{"num_hidden_layers": 11, "hidden_size": 384, "num_attention_heads": 3, "num_key_value_heads": 3, "head_dim": 128, "intermediate_size": 1536, "vocab_size": 2048, "hidden_act": "squared_relu", "norm": "layernorm", "norm_place": "pre", "norm_eps": 1e-05, "positions": "rope", "rope_theta": 10000.0, "rope_fraction": 0.5, "qk_norm": false, "attn_scale": 0.0884, "bias": "none", "tie_word_embeddings": false, "parallel_block": false, "init": "uniform", "init_std_qkv": 0.0281, "init_std_o": 0.0, "init_std_up": 0.0281, "init_std_down": 0.0, "optimizer": "adamw", "learning_rate": 0.0015, "lr_mult_qkv": 0.4, "beta1": 0.95, "beta2": 0.98, "lr_head": 0.00447, "warmup_steps": 335, "schedule": "wsd", "decay_fraction": 0.814, "decay_shape": "sqrt", "final_lr_fraction": 0.05, "batch_tokens": 65536, "max_seq_len": 768, "doc_mask": true, "train_tokens": 449600000, "max_steps": 6861, "dataset": "wikipedia_en"}
MLP neurons of a small language model. Each row is named by its layer, matrix (up: input weights) and neuron, and shows model dimensions 96-287. Each number is 500 + 40 x the weight over its row's rms, rounded and kept within 0 to 999. Numbers have three digits each.
After each neuron's rows, "fires on" lists the tokens most often at its 100 highest values on Wikipedia text that the model never trained on.

L3.up830:552506434520523446639480543468603556510479535427529471494539448514505442534485620488512577477474475521565428520526554525517546485442481526493482504431498520522599469527454537472550447491486533491528508519496487465520573479510471451499464471517524543520545494502489526527531505483488535499498459498523522545531491494424542510494548513432580480499478454519431498455473467465520487478525498485524498519539559489482541472452452490550573532486458518506529533490482490473522501488445554522450498515498425580460481495453495540554541493470501492502490477465402457484525472528527458510
fires on: " at", "t", "z", " At", " Ya", "go"

L3.up1150:530444463504506494504478526575546558515487506466448455478453527472509511496484518502472594522507506526572459497514503533516451530506489425524557515479515560452518482577485514530464521396446576522520423502474528510480538503446471478530510518540489541572499493588557503522564498415510458549494476461482466476587512494399477538454519513520482505524475490524359544570462500476554450510518505513538485509480581427524524527435545455520538571507382501463521481460444529519466420458499567489428499455530537435475539486501505497465508527501468523426497433465472456487489458544565485531
fires on: "tic", "ce", "port", "ctor", "ze", "way"

L3.up1076:495495488567477455545491552519429451488486550546475506456515493565487500360399569498467486492458494534512512472522420523461530529435510528550525468531490472487464468580480455459499421469523495587478526534507473483465498492513565531427498461495523488472585560469464442559463521515501497547482505558456484472519521522476418485510474509484520465478489499534478498541549497458481475505518541499542491497445504475475499493484498456532501467444497551512439539532480549444498559501509521481494450526465555507471488526525560499507498496509499482539484521510539440567520519475492452586
fires on: "s", "S", " so", "f", "n", "y"

L3.up534:581563475601494508516517431552477486479541466516506460543493479470499470458500534498474463465538508523477493516467497489511477469526412515484393570517490530467566577576492450533496476534532540472556481514528441507479479515505484473406439489488472593521482449498543444488513513494527476503469518582408496504491550502583457466456571528463504500499573484520513438481618492464509472493494513445490517501521492501530485456529570486553486386503470486504437509440497555461447440532479467542476475494475480506477494521474553479504468402546498509529504446483518520515489465526536508502
fires on: "se", "al", "e", "ent", "le", "o"

L8.up1499:443547489456526482499531515427477477432519537559513447443474352486495540542438590498521507422506480489574481455555475508498560481431440481557540477465409518400503506546521511443471443462437484540511480438511481482503542486496492510556503512489603457585439477540504504598509538516482524542508515524484522521521459505496480472530536540497548486504539557471539485499569543448501477485514410458470441500474521462449447492519491490487543487467498508501542461483482487529442522479517544530446552520518521534482457471489611525574535452493441553459509522421549464523494465512517475574
fires on: " |", ";", ")", "==", "hi"

L5.up78:478570456504485482511518500465582445569520500481447553507418511553463476461512551472496525527458524560579478515572559515541465420506504493461474502414404484500476473486456485479474541492491523548561477505473530553490527533513546537412525496513509500452499531508458483453490482445476508551489575570475476505586500545527460440500486492448558426444470482525542501585511567497573510514512419504474492514498531458462529449486503502434497479455528518496501516429491447536555446533497541474456498486469472537560586399500471532493497505511494597544480538467496497458426550494447511439
fires on: " of", " on", " by", " among", " family"

L3.up585:577447474598544513504497468531591497554492504485522417537509430534526485514462505495453580447492497547484444571535532509545489530500508504452523513506518517440468443608477491544507442465450541462479402506522521463513469534473573451441487501539494497543439462474546495495614485511529449491471490499493478362493500512489516507490560499520500474464529497495476453549564550514536500495404441429536456554514514526505546574467586627445543456465486529501477425481508534498454533454468498502546488497458473445464428521448557550522478440524485517496426547525509468539468488493507527552
fires on: "n", "an", " 19", " an", " for", "ran"

L3.up357:546463479551547450512559486509557539502531561481394417534459505514542466484469512403469589520492489483502493512516497551543541504508501500525532572416491477457473512546516448561535492475457508486516442461484551487498486488448516501515455599479509570527527476532429445486555522472466502505475515535515495471476555490527557392493481544412454518500539527492466500592535547531448491479516466503446479536523514467491512493518477472518604498504468568399518508523515561508504400467469527551517565437479431477482491517497503551465542471521524517443496475443475535461469496527616508510
fires on: "tic", "ti", "ri", "b", "ic", "al"

L5.up1205:458500518493431426526462538485496559485526504458502476530393461491512496558495516423373531538463509571518505432453576484452508519508469503477442509534515493516537569517518538502522483396501495520383483524472497477471578499526513511508417508510438513555570530540534575455494498480505488591486503623484435560455453506401448465494474462540448514558533446504465521526565576443447474518505530486459453504511538452476490463472527534464496431554504422468483548549514497484414415464471505468467507493517517488498509503449481504453524464399531565546504516447500486513435471512623459576
fires on: "at", " f", " ", "re", " it"

L5.up47:507502472495484505527472451503549458525475497504442438510475579509515493553510486437420512490531542498506485488543507512550513503464499543491510533459522532505446572497542506623492409509540506454446351533485516472481617506495454501467522574523445519511549461555506514477497481493510455468503429483473465436473554469487462470452489519443556456462565498572453455489489560536492529519519516517525421528530493444458567472482482484518575525524549560464504554497466428524500447528541530583504460492437541483486489527472520499541439491468455488495477536454477537464451532526573502565
fires on: "g", "ri", "u", "a", "b", "i"

L4.up1030:503537501540477472492479494505486465485517571487522530532550429561536497537492525490455571455425484549422476499499447548454505480498440528483452523519470503502519524493536424562615495507461479606482492525443454506473516492529580495511506520509476532524505480565477468421508535444523476465555426537520492452514545447442500471458597485461485487494458475549549488543504459485537484467484466475488515485494518506460519470452536576497511501503391556568495539516399528504422476489482464457448512418427453484487512483460536562513527519500484502539523437510493540531459578464567486568
fires on: " |", ":", "s", "th", " 1"

L5.up1127:472616436469506478559470503554444496502508483460433477510487481493544485459461592492494506496455524523465535471514408533525519511473449509495496522535568497506557510570422486485539442512542505501558527530503455519481562577414453464522368412448601518481498482504492476500475572443525535496512464521476450528612520517504456497493543512523559481448520516524559390489512501517471585503514479536487466472561512455496572495495553492484537444462468522538467482438463562468438454506484427497499468510538467431445547512501554432580431490441515516516509508495446528513458510504524500519
fires on: " both", "her", " no", " all", "hen", "th"

L3.up1117:549493477490550473482534496510484435520534466533498431537485490499478537545483532428528584431500499589544458455510514531484532441508558455462472420534487496514489456486495514503539449522494566487549483509478432435487531502502542485508550461498461511521536502598466436490482518468396550483547517616440482421497507433486491477497509439531512516461507487525474463570559439498508624497411491461553497503482493505413430501478553508489473403451534471434495454449559510442498511529532486463509474469529488486537433478514500487460470392507490521474561549430514482513498476516499518622
fires on: "g", "d", "n", "ed", "red", "t"

L8.up1504:497468489467564472565499505471511491546500590466435532522491533467480454501464516491447505500466545523491543503520477504485497483469510480495472544508492500474546490465437490450492494433517468561513481521500491427490494555489598520445507548472474513566543539562468523522497462477520438470505448522466421486454488485438439512440566554558454506497492468495504475470594542435525508435465526545477508502553535471535565381505512530465540456529543508554505537532505497487489478480349484491466482470518479461506488474470559621484472489463503469570459503500449526473515524511523514539
fires on: "\n", " ", " f", " (1"

L4.up1466:502502499527477480490459528532543457554475540507398507509564517481508474456515520525471504404477494592543503523461465501492502529460490475465458458513491566500482553468465526595542514513454510503434487535490451487523528513527519467449486547520491491516484490518516474475476518493444583475473444571575490472536491514422442461516457534518541482471538513510447508423483550508498489487457503485607468579455523497446542476523498499527555482487599460481568508480433463506584512526541501461497532477452523502487518440582547500430473504520492534483521532483474438536526512518479508527
fires on: "l", "il", "r", "ter", "ill"

L4.up1122:543493394493559452496505576560487548483488424519466411515499502514490415491399547410445541546495485581545453560455489497535490471543432516404483534530405511491504578512447466499489522513507510507525559627473514464484596559430529525515462449484515501531511517516522498498524503534476515552525536514539532530541486538469440515504442493540473475535424589503489531508481487500452488491504448482528468581549512425476487416540495512523513482518450427512481482486524563461493499451518419443511456486520397580530438487473474533513438462493511526466489427513455512491488466506548567543
fires on: "de", "er", " Per", " ", "le", "s"

L3.up522:593481450472491472464437539570548572514513529473437530459462541492527540506544571477495512460527488562512503551478484501493451548543536551531530535347444455492535514511555459506589392505556532482491513486469519513505444455453491486486496505525426435489481507524443494525565480501494395496509557472511475501519528491429535542575500484536553490464540515520445516506474602532503537510377469439554491482452512535473496475532497477446501454503502511475456456491493503538515533441417549410401507524471497506467498530455474482514506519513512474488428516399409495527509550503469499542
fires on: "as", "um", "fe", "tic", " Africa", "os"

L4.up683:484507492534484462508541473460609636506445494475474476535449441472479472563480537460499578489512511491522439534510506510516531412485528538483521545529486523472488502522449475487544562481512551589475470538495508425454541577490451551500422508500492542550514521488477503502572492455439511556529581495549501535449469556477456438504517514488494477514467514509428487541522581476516523507487462559512460562503513496519541480491506541483511545464468464549468460538468546490463530502486484389412586466533458494410432474456496424501404479456501519537498508498477477492478431521510525537
fires on: " is", " was", " has"

L3.up1361:522507517521509479519505572589516497483388512437480550542461475459526391469570605480425475494526471567549520531479468532477504514434477496499460462453500522557489524526506457496453484496507505536597454502485503468498529519401468475519540525527452450500476458535531499508601517432502562471452486496513510491474447536498495491549578525457531441501486569506515520479468613503503525470482504434552475534534494453511444483511487532460525518495450546473527469496558514523489479450445481477454541471486408534525537473458423588548500470442541487514532500524429478476520544476504496484
fires on: "ph", "z", "va", "da", "na", "ma"

L5.up459:503515499548475503540555550505536446571459496394478463495489467482484489513507530487464534460451476551509551575502520482557476511512518527414489607473432562501456515477506492492506547506400520536466444495531504470521620483526520494429482551547528531510604493509531548495448441479429495540542446508506480510539512546526451483552527528496623603521537449500448444524542556494496515488498503517509492475424510471448509417382524516482509466477549586453482533465464448488525470555534528462465553498523486515472570480474442554504528505458501545558496533505509543535486461481469450508
fires on: " by", " of", " with"

L4.up174:520511500540479461505506521474580574557465486446494518481502425541530538501525560458418477483456477518528465530504440531581503517509450469490522593501457580435546501575503472473469508429554481516466482525528494502489586597450556510515477557460512442523508486500525571544511556492525531468472531523550480507498544450495472454515521472528519457482500539503521429518500602454456487501517503467491487529488506520508461508518479557486514521455489460504510458429495436513522510531474534482474456535485466546463453406456574471525466502482439541501470522422546544449410501524515459526
fires on: ".", " |"

L3.up1045:473522483459534513532533516530523488501442502435467449437502417484552507469415468460450488509543439553584447484440513510466521499481419535575486525543549514434501478535422411562510505459486441530500512494477464534423550524514583513502508544532521494498586543525543508518470463514509504533453518525465496443537473471486512390450484548573559469526499528543470529486477534518442468538473528505511455546491590362535560435488466503522494502510511511531513478481526539512539504448475543512443475493453468506505616519503505508547536448499448475469465465513460536506460516496567469537
fires on: "h", "c", "re", "th", "sh", "r"

L3.up1438:514501498511596503488480519557518516465475517434477489557486480534512473463487568407463527480464501563501601592377540497488463516485532450542457523521552587497560461509513536495469576478504547506473505513505478497510511517440486507515506484477456500546570497534535478459522529501526510500496430537489534438505517484533445494475474475495505439527468501498525506512488559511369482508510522492564455468508509470482553424492517537514502493509482487481474434429543501498495470419423498528447491502415389524545462504491507614529463492453516557497531436561440408485482524480528521454
fires on: "mp", "log", "z", "ion", "ze", "ph"

L4.up262:479521528524598488508582576527438504500431460499462469550489483467609453531497491505516486498449523504573509510491559497503556509492496483443549525505537484541484557484506515510570529497508574597511477596549488497488566501483473478492494512480486474571501512534416513500482528442461548540546500538467442515469458441526551490450517495510482396509498536533481550490492466475464556500466505497479471547484516488543565482502483522481533558491475474479481538456506482450508478472425475496423535424419474439513536451519477526530547465406478477532502380532469430492485491510542457424
fires on: "ing", "ed", "d", "s", "in"

L5.up1208:540482552499474423492562549491473502497564511411435451484519473531465503486438537422492512404469493546486533494533525552548521523490530546498457496558491542590484496492509477546492425422464521571476577497548441509459534528542534531500490540489550536506485491541500519484475544510505549511529434532457493488530506448428463505488478492453497477496510520461481467535551484501487546448509558470620492573472491477502527481463513505509514428482478494434551467456566456450460462588525424518478525504526544507510539507464598549517535471520535568483511492470500530542535460446452534561
fires on: "re", "l", "av", "n", "ult", "w"

L3.up1312:533517494486444489516476538482587553554542550541534398517515499449522468603461543458500528455530492488481527486452514565530482465530495558533429526449577567528571493476459536531526496528503534481453492605499527484483547499506449564484486525499511524550527508515530522507553477523499451536498453529484506484478520500484498440528542525448535539441563451573424495501516481547441536506435464485462437511476507444449440513545507551491579492485516485513445586496442519488494514435495498457492515523509507527482512448445513481561518488464425512503480495500416508531523514527579523512
fires on: "t", "et", "ish", "li", "go", "our"

L8.up1388:524491597528501504562482506491553512486503493514501516433530535523517394490482582526495482483509534512532471491490415515419556544434467490512523579494484481524509503567524487479502510505521479620495482456551491484514507527516544535396557509544462419443453502570469550491519486491485440535597458528449480450503481416517432477569493461482544509457510520522439489549588481462501496510479464480481458519518515464509519533510441446505539503492455520601391433448492503516492465557496567464545500467510512483521450473493527562500593461476428505518498513447487495549443451460512509559
fires on: " his", "s", " the", " their"

L5.up971:473572431504485486500551479456594543553517487512465437600527497522578486557496553465468501501487473545509447487439556564517524467470527434519501485506510501480570540491577399400472427497455541532511479465472473479488524550534568519502508543530451478500508490511491440526509539489436510454532530494526500490514561447405494503494481500480511509492416430516443495485469566470556549501467513507537463561505506524557502486467441535502550524467487443555507549455424481510518546461498473396497549507431485435523489500513496501487530441411500622508438456489468541608433517487462461522
fires on: "c", "o", "i", "as", "ia", " States"

L3.up1202:497555525485515455516538473477491531551438536453498445564374499513513530472469507531557455519447466516550518517465380536506554473506481491516488574512504424477561562561511407491462489471443545527469509498532554460509536507574499510513452512497498532479480475517520425437539544482527427550529629483448455450470535497449426498446560486552483453499519541552552379476515495447488450513525505406462507571504527485468551505481535379489551529441501534486474499428438475530525502469514461495481546512491524452490546459434527459491484482485484558446494567493485479580494541508562459481
fires on: ".", "r", "ol", "w"

L3.up989:601497436502500448469510505552547580572468611442434471495535523482502546526497495463528565465479496488505511521483518585462487535505451474527471533421479531495544555510541548516499473461500537479482427477467441492504485480422506509473533515524436468562536494512529504507507506491453479512450451522556496481539551478414516479566513496444476523531540448509499483560499456516512503513453545539576490511465572447438505525490481514528546476513490470474533483525427546470476478503402541488539523491541453510497536501454511522427572518475565548511444473465577437553495503501503495560
fires on: " pre", "tor", "rt", "tic", "ce"

L4.up75:510484463517452464543562520519466468465500537477507513523481494516487501552500589459450553495504478572554450532486394522540572498514511531413544477412442498419527544518525475469470519442531491519462447503539462464459512467442506542538441532500451531517499498560481504542498588506494511523534455480524478486429552512485539420511579514515515465422529505508555472444524558536492512497463494500483437579466486472549481483487477489469478439469491497496565562530466522437478537449504473452489505462514536572509506467536538540479546486506542565476528500480541483518514548493497432530
fires on: "ar", "r", "y", "ri", " |"

L3.up728:563456525479447473470545510555462564542421486454527515559531404475503504523467499507507517512488541491521492512453446530552473545424478556525517449477570506439489537526525443528472489406511480463451481553540551490534487570466589553467527521575502391483495509521520544551487519496449425500487492462491498499584487470462520511531579561534497485505523385551479455491507488475473484484531527463503499532525481496501519550477373474541499532515479404520412551513471464508499542533522484528480513510533469479489458473472494457468523477476452538496477463368484525547497536454492432491
fires on: " Ra", " La", "g", "."

L4.up95:470498470493546472500512502520554507521505508410496495513521450544514495535528581490458501443478513516482545576532441501527500519491483472469418570534445502463567555570503518504453544449524521551487461507491529426501550515428514527465570485556477534571498441549496563481504486510404486512592503534460495520475446504446519459567428510477599490507590433524433463506546575479466500499422463460512447642503529459490535507567509506522504461526473503423338483438475428476468490513494526505511589453517468440544529482461508507498463435494494522571507522486528494500467449499476538505
fires on: " his", " their", " her", "\"", " its", "s"

L4.up1481:492552446559506477486485449464516550504513498406522487452454497506546446479506530506515524527520567518493514526498532516534493466554500455519524488538495482470596500510520531512496522474480640610521492540478463545436536505447509463511452496452526543491506510521478376526583508455463505586552545475558541521463509486470485447500522562488577521479511509570467469517457516490453612484497471515540420515530484476530602395487511530469497521478470499501531512510416462502465528494509496481479455518545476478452438518476554459532447485447526468538519514476413479453450503515498520519
fires on: " also", " is", " both", "th", "es", " has"

L4.up1069:521505425577570502551551540556457515519475567466499552496520449480479521498480495456550485531470432501458489572513520492447520515490438518527527466493562535603522517562450464433551394458450522540576501491467462530405457571511572456484506552477487512550482465500445462492546480451513505493446557433484487491570525513428437486499534492509536529490470519504490523584555649505438476480469507473491537475502510461456509458484517515505488415495444514488456543473505446595455605505522575443513504449467444498504500487479485492527448482532507479535471410492506512508448524519514454497
fires on: " we", "we", "st", " We", "ll", "e"

L4.up834:511518434545564478553513565453557494528427497479492397532467470552478466431528504513503495501533473600513498469491513505557508428517480481512468477490549472528489589486440495549518496508468499520552535524494518499490537542554468573497487415469522493510431501502458435477439512424482485555576503457471480475523509504503499534390501490534488492480590491516466521523494491457516552495507512509486516475561511473506582393457502522467508485476512525425505529498476542439509544468460488505452556485494497483421467454476525494504506487439612501450534521508448412499481493469543510459
fires on: "s", "es", "ed", "d", "t"

L4.up868:570533467535526454489490494604491444565493577522448453514469469493542522528481494425464492495445548482537425534547486495433566458504510496561435491510540482530524481545443524457515478459403534563548491499525515545463508531504558527459548504525543537586598586511504453473478467506495493442518478509411457522478535466489527486575462480432526436464430447521548474533534530509560499439476461471517475492474524525522520442440506566529506427502508450500512497533547420520432502524411484479499452449506507481433498474491520488492498409474491523547517512465461525577484461482524497537
fires on: "n", "k", "H", "s", "e"

L4.up1515:537507485572512474495553477486549534515526550467447442537493497517505479489495508447475556497440510557474535487548555542526515491505475505542509515527476504475462494574434474541512492476434493464522438479471554468480531537479510514464507575590509532568527484506565517486489506521518523496552452519530446416508474497429536510498557512440508490438536397457504424550470541488494487498476555521593505566566529490535524483524546547509526426538533449449564460520482565533503454445527527538478485491472417528476462455390561515418518460538488542502428455471506498527518497480477501556
fires on: "di", "an", "mi", "ti", "n"

L4.up1303:486554467458508497492505489451504481531442451426535500483529383465470533488473497492460502441468517515572517456489478490487567478433451490525495470421518517467488493460489428511573436491510465477537535469529504475517542522491559465547487440522552534504511512514510513497433493503481554542546463525524464525479442447527467498541551515541505453517494490510497444475495447342518489488538513508475416553487462503511530462471565547512526457485465446523534600466468522551514503526537472565380542524430471467490480413446590585510460418478472519488469534533482503468497556497449488510
fires on: " in", " to", " |"

L3.up749:546567494544570462524457494549566500529426539511439490469529505491548439452498486452499487479499508525484498506433483528459481516511460494451476522526502493556592532481515472468518527550475544534546428463438535509456445498529503513464569508546484531498497517521510520486620514492513432470563476466488534491539542483490475534606462498500520476482533580460455518483510580555449483464420497479527469490495474480514494483459499558464489439457490544486523461502527560577451532399513544351518529458467535520574468529538448475478497452506486576523481454427387465547482477470545503513
fires on: "em", "fe", "e", "se", "um", "th"

L5.up91:571481555506546457491530569577538515549526464528470496462523479514529483520530530395510488409385541518503511480482519509468559531478428518497440471526527457452529557542456409464487477487470509470509537461484452456536468445496558485556518522510462499541530490549505532474502487514528424594441525575542462432505482437450469448529521510491550464451480498546455413523508584505470538489481454386464425524487505443430522559477386432495545452510492475504468478488493485452451597435519543446538507512492483523528521510506543501492483470513424577515485458472488505487545524520499489536
fires on: "ol", "l", "av", "el", "vo", "on"

L4.up73:538473433532469494573508521464522500499457500505512448483553498568485431465478474518494484495545479496489491557557524526504486439466470449534503443489535484514491479555529510500568517466479515513458488566483504544404470547544602513493496466488552493439509507510556466602515532497518468484492526470509504452548535405569509398477461535495506561488531478550540514540581550438482511523479506530531434506493488458475516480466492477472476501463536517505456468503467496440466480467461512449501480493529484469531479447516565537492485487513458496572457472523486585516538547513491498581
fires on: "s", "t", "n"

L4.up1251:547444502554497477474520464478496541460482559543402425496499442524583404509488577480447504532495538461465485572557553526546509548500496485490512468533528524495521527501427493484523507516506486505507505527529576482494556475512483438413550476543521416526494569464526473618479520546430533472515459553522537472517531494489509486474570532512459530517503509520457498489582512456457461456493512504506494532527600492491431458469432462537467443450472455506506526579517481408518470496490438476469524525473481461522472490474496493548543497521497515515440496500448538561470498487531502606
fires on: " a", "A", " an", " No", " ca", " An"

L4.up251:509385468553550484557616473494480528495486481487453399553494482543484480460504571464497517550492542590524458488417485522516507462480513463501504510553578477455483494528510481526551521459494525468456515579525513514478486523517574495466497459473583503500453509502377467484500497478431499516570519512467531518544476492457542489452501513508508508513524496483455503525494504488539596509503572537506515478568481498453569436523473514452551433491529478427458426424503501438525493453453565475484511466460458460549465496546508476533557443465497491479533461504441391514493440460483491566
fires on: "ed", "ran", "led", "ted", "lu", "d"

L4.up418:518527424467480516555523464477555468499414513456513538486553406486497517486516526483442503429502503538513445503532500550500502520482452475461438511416429553455534497537486437490509506501517549472478410500525492515503545533511554464499425509475531497480533498480504537539476541445529505489495510483498533496478509531539456472507526555480574445489453454540476524483512481477530476532491539528543489510565493504465511416473491503468501458490513528474433574422466482502451457519526444535498494508508485522474487497471516499539452418469445506554439510480454478510478504508497430529
fires on: "=", " |", "\n", " by"

L5.up306:492506510539516492524537559486475524460421499520490477471590439527457522526484476506494507409466423526566463498456492500507505416534534501497510527529511481525492493499505497466481496530528497516524541499479507410502494525468522512463424496462506432492464553512484475555476481431465526482534505502487449503538545503512511521454514462530496522499499446490508505560486478443516599459517465486487519487617508501459522432518498477475551510463457497454391417462558535568535536476498518504488442546486510490532434424444501523520502511459516489507520523458459471461440450535448479616
fires on: "ed", " on", " of", "led", " down", " out"

L3.up140:530490465529490463514486468469448499480490483449416542443516431542464500518504508517406540496449502547444585440576470538542527438557473479493477458445493458415522603519575478484498436514561576511416467480499465469446505509486568458528424481478491498516579504544496463489426574494523465469551428518520536514505574443501513513463608530521496477488487509563530483491609534483555469447464536517483466501556469488541576480498461522523522441430480583511465539464489494523464473504468536515471513470458512497498487464458518559530462493519453502513492460498568526492497498579434502517
fires on: "s", "r", "n", "re", "as", " |"

L5.up522:456553539502527483546526515510527494497469486523462399452529431531492516486437462477538470473516465504476492481535470526462562473473447515520530504482590496527534500569480554542557451520432564539483487587504440498438502545469564465548471512507504460464585470517506591487482522514547554445479561531410503511532479512479440399484435500474580484485427496613471506447505516564455478489477525508464496510482557461522542453522525451538493466500532514575449497514539412449525571522442498516478495487576568490504500526547507547503442447433469536513505426504434520499560486492564433493
fires on: "c", " not", "ch", "sh"

L8.up285:552475445542483452472509498585476521481469545408555508568552532494456537495347520447399562522521498582491520547493529509482546517480441490421491550526501540505482522510472488452536476430567458490466513507515556534490507510472618491445494554498542539500446547503582518493523499528480488482536528479511545423448543517493449518538460516442465401453520529509532426496494482529458480481459478498562519499459513424440565490561489509469486478461454405510453474463474510482490556534493431469534477497467517560485479474496550491458552498485513502526495507517518505535431486489556490504
fires on: "ar", "er", " ", "re"

L4.up789:495460446535489459514568503462494435454500545438516487506581476551474498509500495478506514512418513512512527480530562501478536475514510519535462418449476483506541547536508506479627521472511505533561535512493428496412521549536552568515512433503552554561492506533499447514541507467519505466466500493492488428506475420469528448490456546517525501458541433546503532537477509493489488401472464451628461507498524499502495492451533515481534438495505445529501467497514420519465521513435498530553522401467516450510426459499523543537471454461472506520493494439488500452497534526485491552
fires on: " sign", " also", " still", "gre", "ot"

L8.up1164:546568472484536480525450536558593540557518515528466454440494445485533455513458483491490450552484505515637481477520498495498502562471492539487531563496492511502570533489478492499502472430469502574477504505528514543447502532472532434498424550521504408520486475491589465522534519539481509612516471538540510456513597367383437543574555535515476508493451491507439469524521504526505539509447414478508502502528491493519546510485501436504534489517481506535488503544439491480490531513463465498480552490500551468456508476550505525508479485493444507489482470440494554464454487444651478532
fires on: " ", "ack", "t", "ck"

L5.up1099:495541529538535402498471463497480567523490450494456457570488416506513519463528558475428490404498484479491416496539457511532547517449460529507439526527522530422563560552538479527444512490492583502523532537448525499477582548460527464494567489565483455573522504501577452559544527491497430573500546521481451452498523505468437544456553482501513518526509490492415488532510564402493526497504502509506417565456537471498538491498514503502497549478565395467542480474535484451512484442548506521435555478505463436452503394512536448452553506473463585466455542423547515535533425492512520504
fires on: "."

L4.up743:543538471510473489524505524547513595464433526483404486458540466487474462422493507405485468520505462465576526559476526511549495516573532482528450503477488511524522512520498499462553446449484476534497517461525482531433512567471521481525479463493526524464560507533455471506449532518545483481431576490494432447551511584462448536451531505535522526437625529477472467501492582593454499438540524517568511553479533521516494521482476543528492473506442499478463523458527450576470524459515519472441475489440486458477451483492455456596410473528507548499490517488515537500542466503480499526
fires on: "we", " we", " We", "e", "fe", "W"

L8.up1085:535496510623457496487543493533496469511506479426541489533492453574502515492519521512551474493516458500503470495517522506569522518500480502443457485435447472458455548566443506431499548553554587488499472494491493558503541468509466491444495557492444512523504508482478526490561514478521440457539445533388560481433552481519516514491496560548507546474555532561449553511616468481450490493488586436539513560530492443498517529496548541524518481555486425499509529399483471465486559456509499500459524498510481530446455525493467506507482452528470474525462469482464455436455485484529475485
fires on: "al", "ial", "se", "cul", "s"

L8.up1273:511467482533496532575523502462500473548480537394495512486527484489473476524506538481475485401507526549553479547479434501470493442507404566447471487426441553490495526481547489499464516510440504538514526594508479493526590521518548524434493445519484538491561511521500490506451495501443548457543377533530508502567481551507439525546516490431515453451500525513508428538548552444551501495534547498484427490446476500424475497470470503537519478434503509502363592466457479537572491498482454506449544486458484513540488495535517515552509487422456510592493480495453451517466526532479499450
fires on: " of", " by", " to", " Jo", " S", " E"

L8.up132:513473505496527444532513574481497481543551504464486507565487526522560472479456559442491453428509449551498517476486457510566465510481509582473516498484489594446538583528457433567514566478525511513495542403452514415486576498511573549534529498552520472515534494503545451574470463543465474552542512499527503495543467555511502503535471509517494483511456478542495461517557573408423474504457505527519433573522528499411511470525513507503544555510476442537438435464497421461550531520519443532470531454487458499533442506527516475457442500429442523574419537432484506526528460499482400557
fires on: ".", " O", " C", " W", "\"", " B"

L5.up1450:592484522507548474526495512530525515531505480456368513476529446549447459488466510438471470391510464485463455478434486525582588542514485550519499492501440559462486496478508456504506511451538558505446440456510452505517486509515556508516498543569495548501499471493484526521495494503492526529533524524492464430563499437403473482540479524544472513566562496501371476495542542555470563479515526512568435516532505471452473483483536466503544464541553396393489507518521414569495569516529477513517500505497514539521512507546518487478467535473494550529456451503513466493502510523480501535
fires on: "r", "l", " Mc", "te", "av", "am"

L4.up220:507525535523501452516499467497511556508502480465449464489461437569552492503494584461495474557504476480479471502514378503550493526452455526504563542516504524419510528540484466550494504461536526499477498545520571506498601505535533555482517503606496429539560526489467485551541539504501442524507587538469503498533490504528445480503488494521497519484483459507481452463550520448480514503505512423511439556528524456497562460530513525506522524514501524460477485476534463484478504525497477566436477527550489491478455454469510455496412444405454561485461549422511511507493504544524438551
fires on: "."

L4.up1111:503485444581472436502494546441497444513492534495463487466497538518480468426475507481463479529462508528501446504546506501398450483529529560484438431454485470495459560548539497535612490417497569518504473539443497515428531522581551537483500432516535484626580490524511370539438508477503447541521541483541443438549485433518486487497485529430526507475509415532536486591534511476508466538511538495567478528509495499533487465491478549488506438493515562537526431545429494519445481482484479556546515417515467478520473453500561526558456441510515486528513511504482503592491528520453413590
fires on: "s", "T", "n", "ot", " also", "C"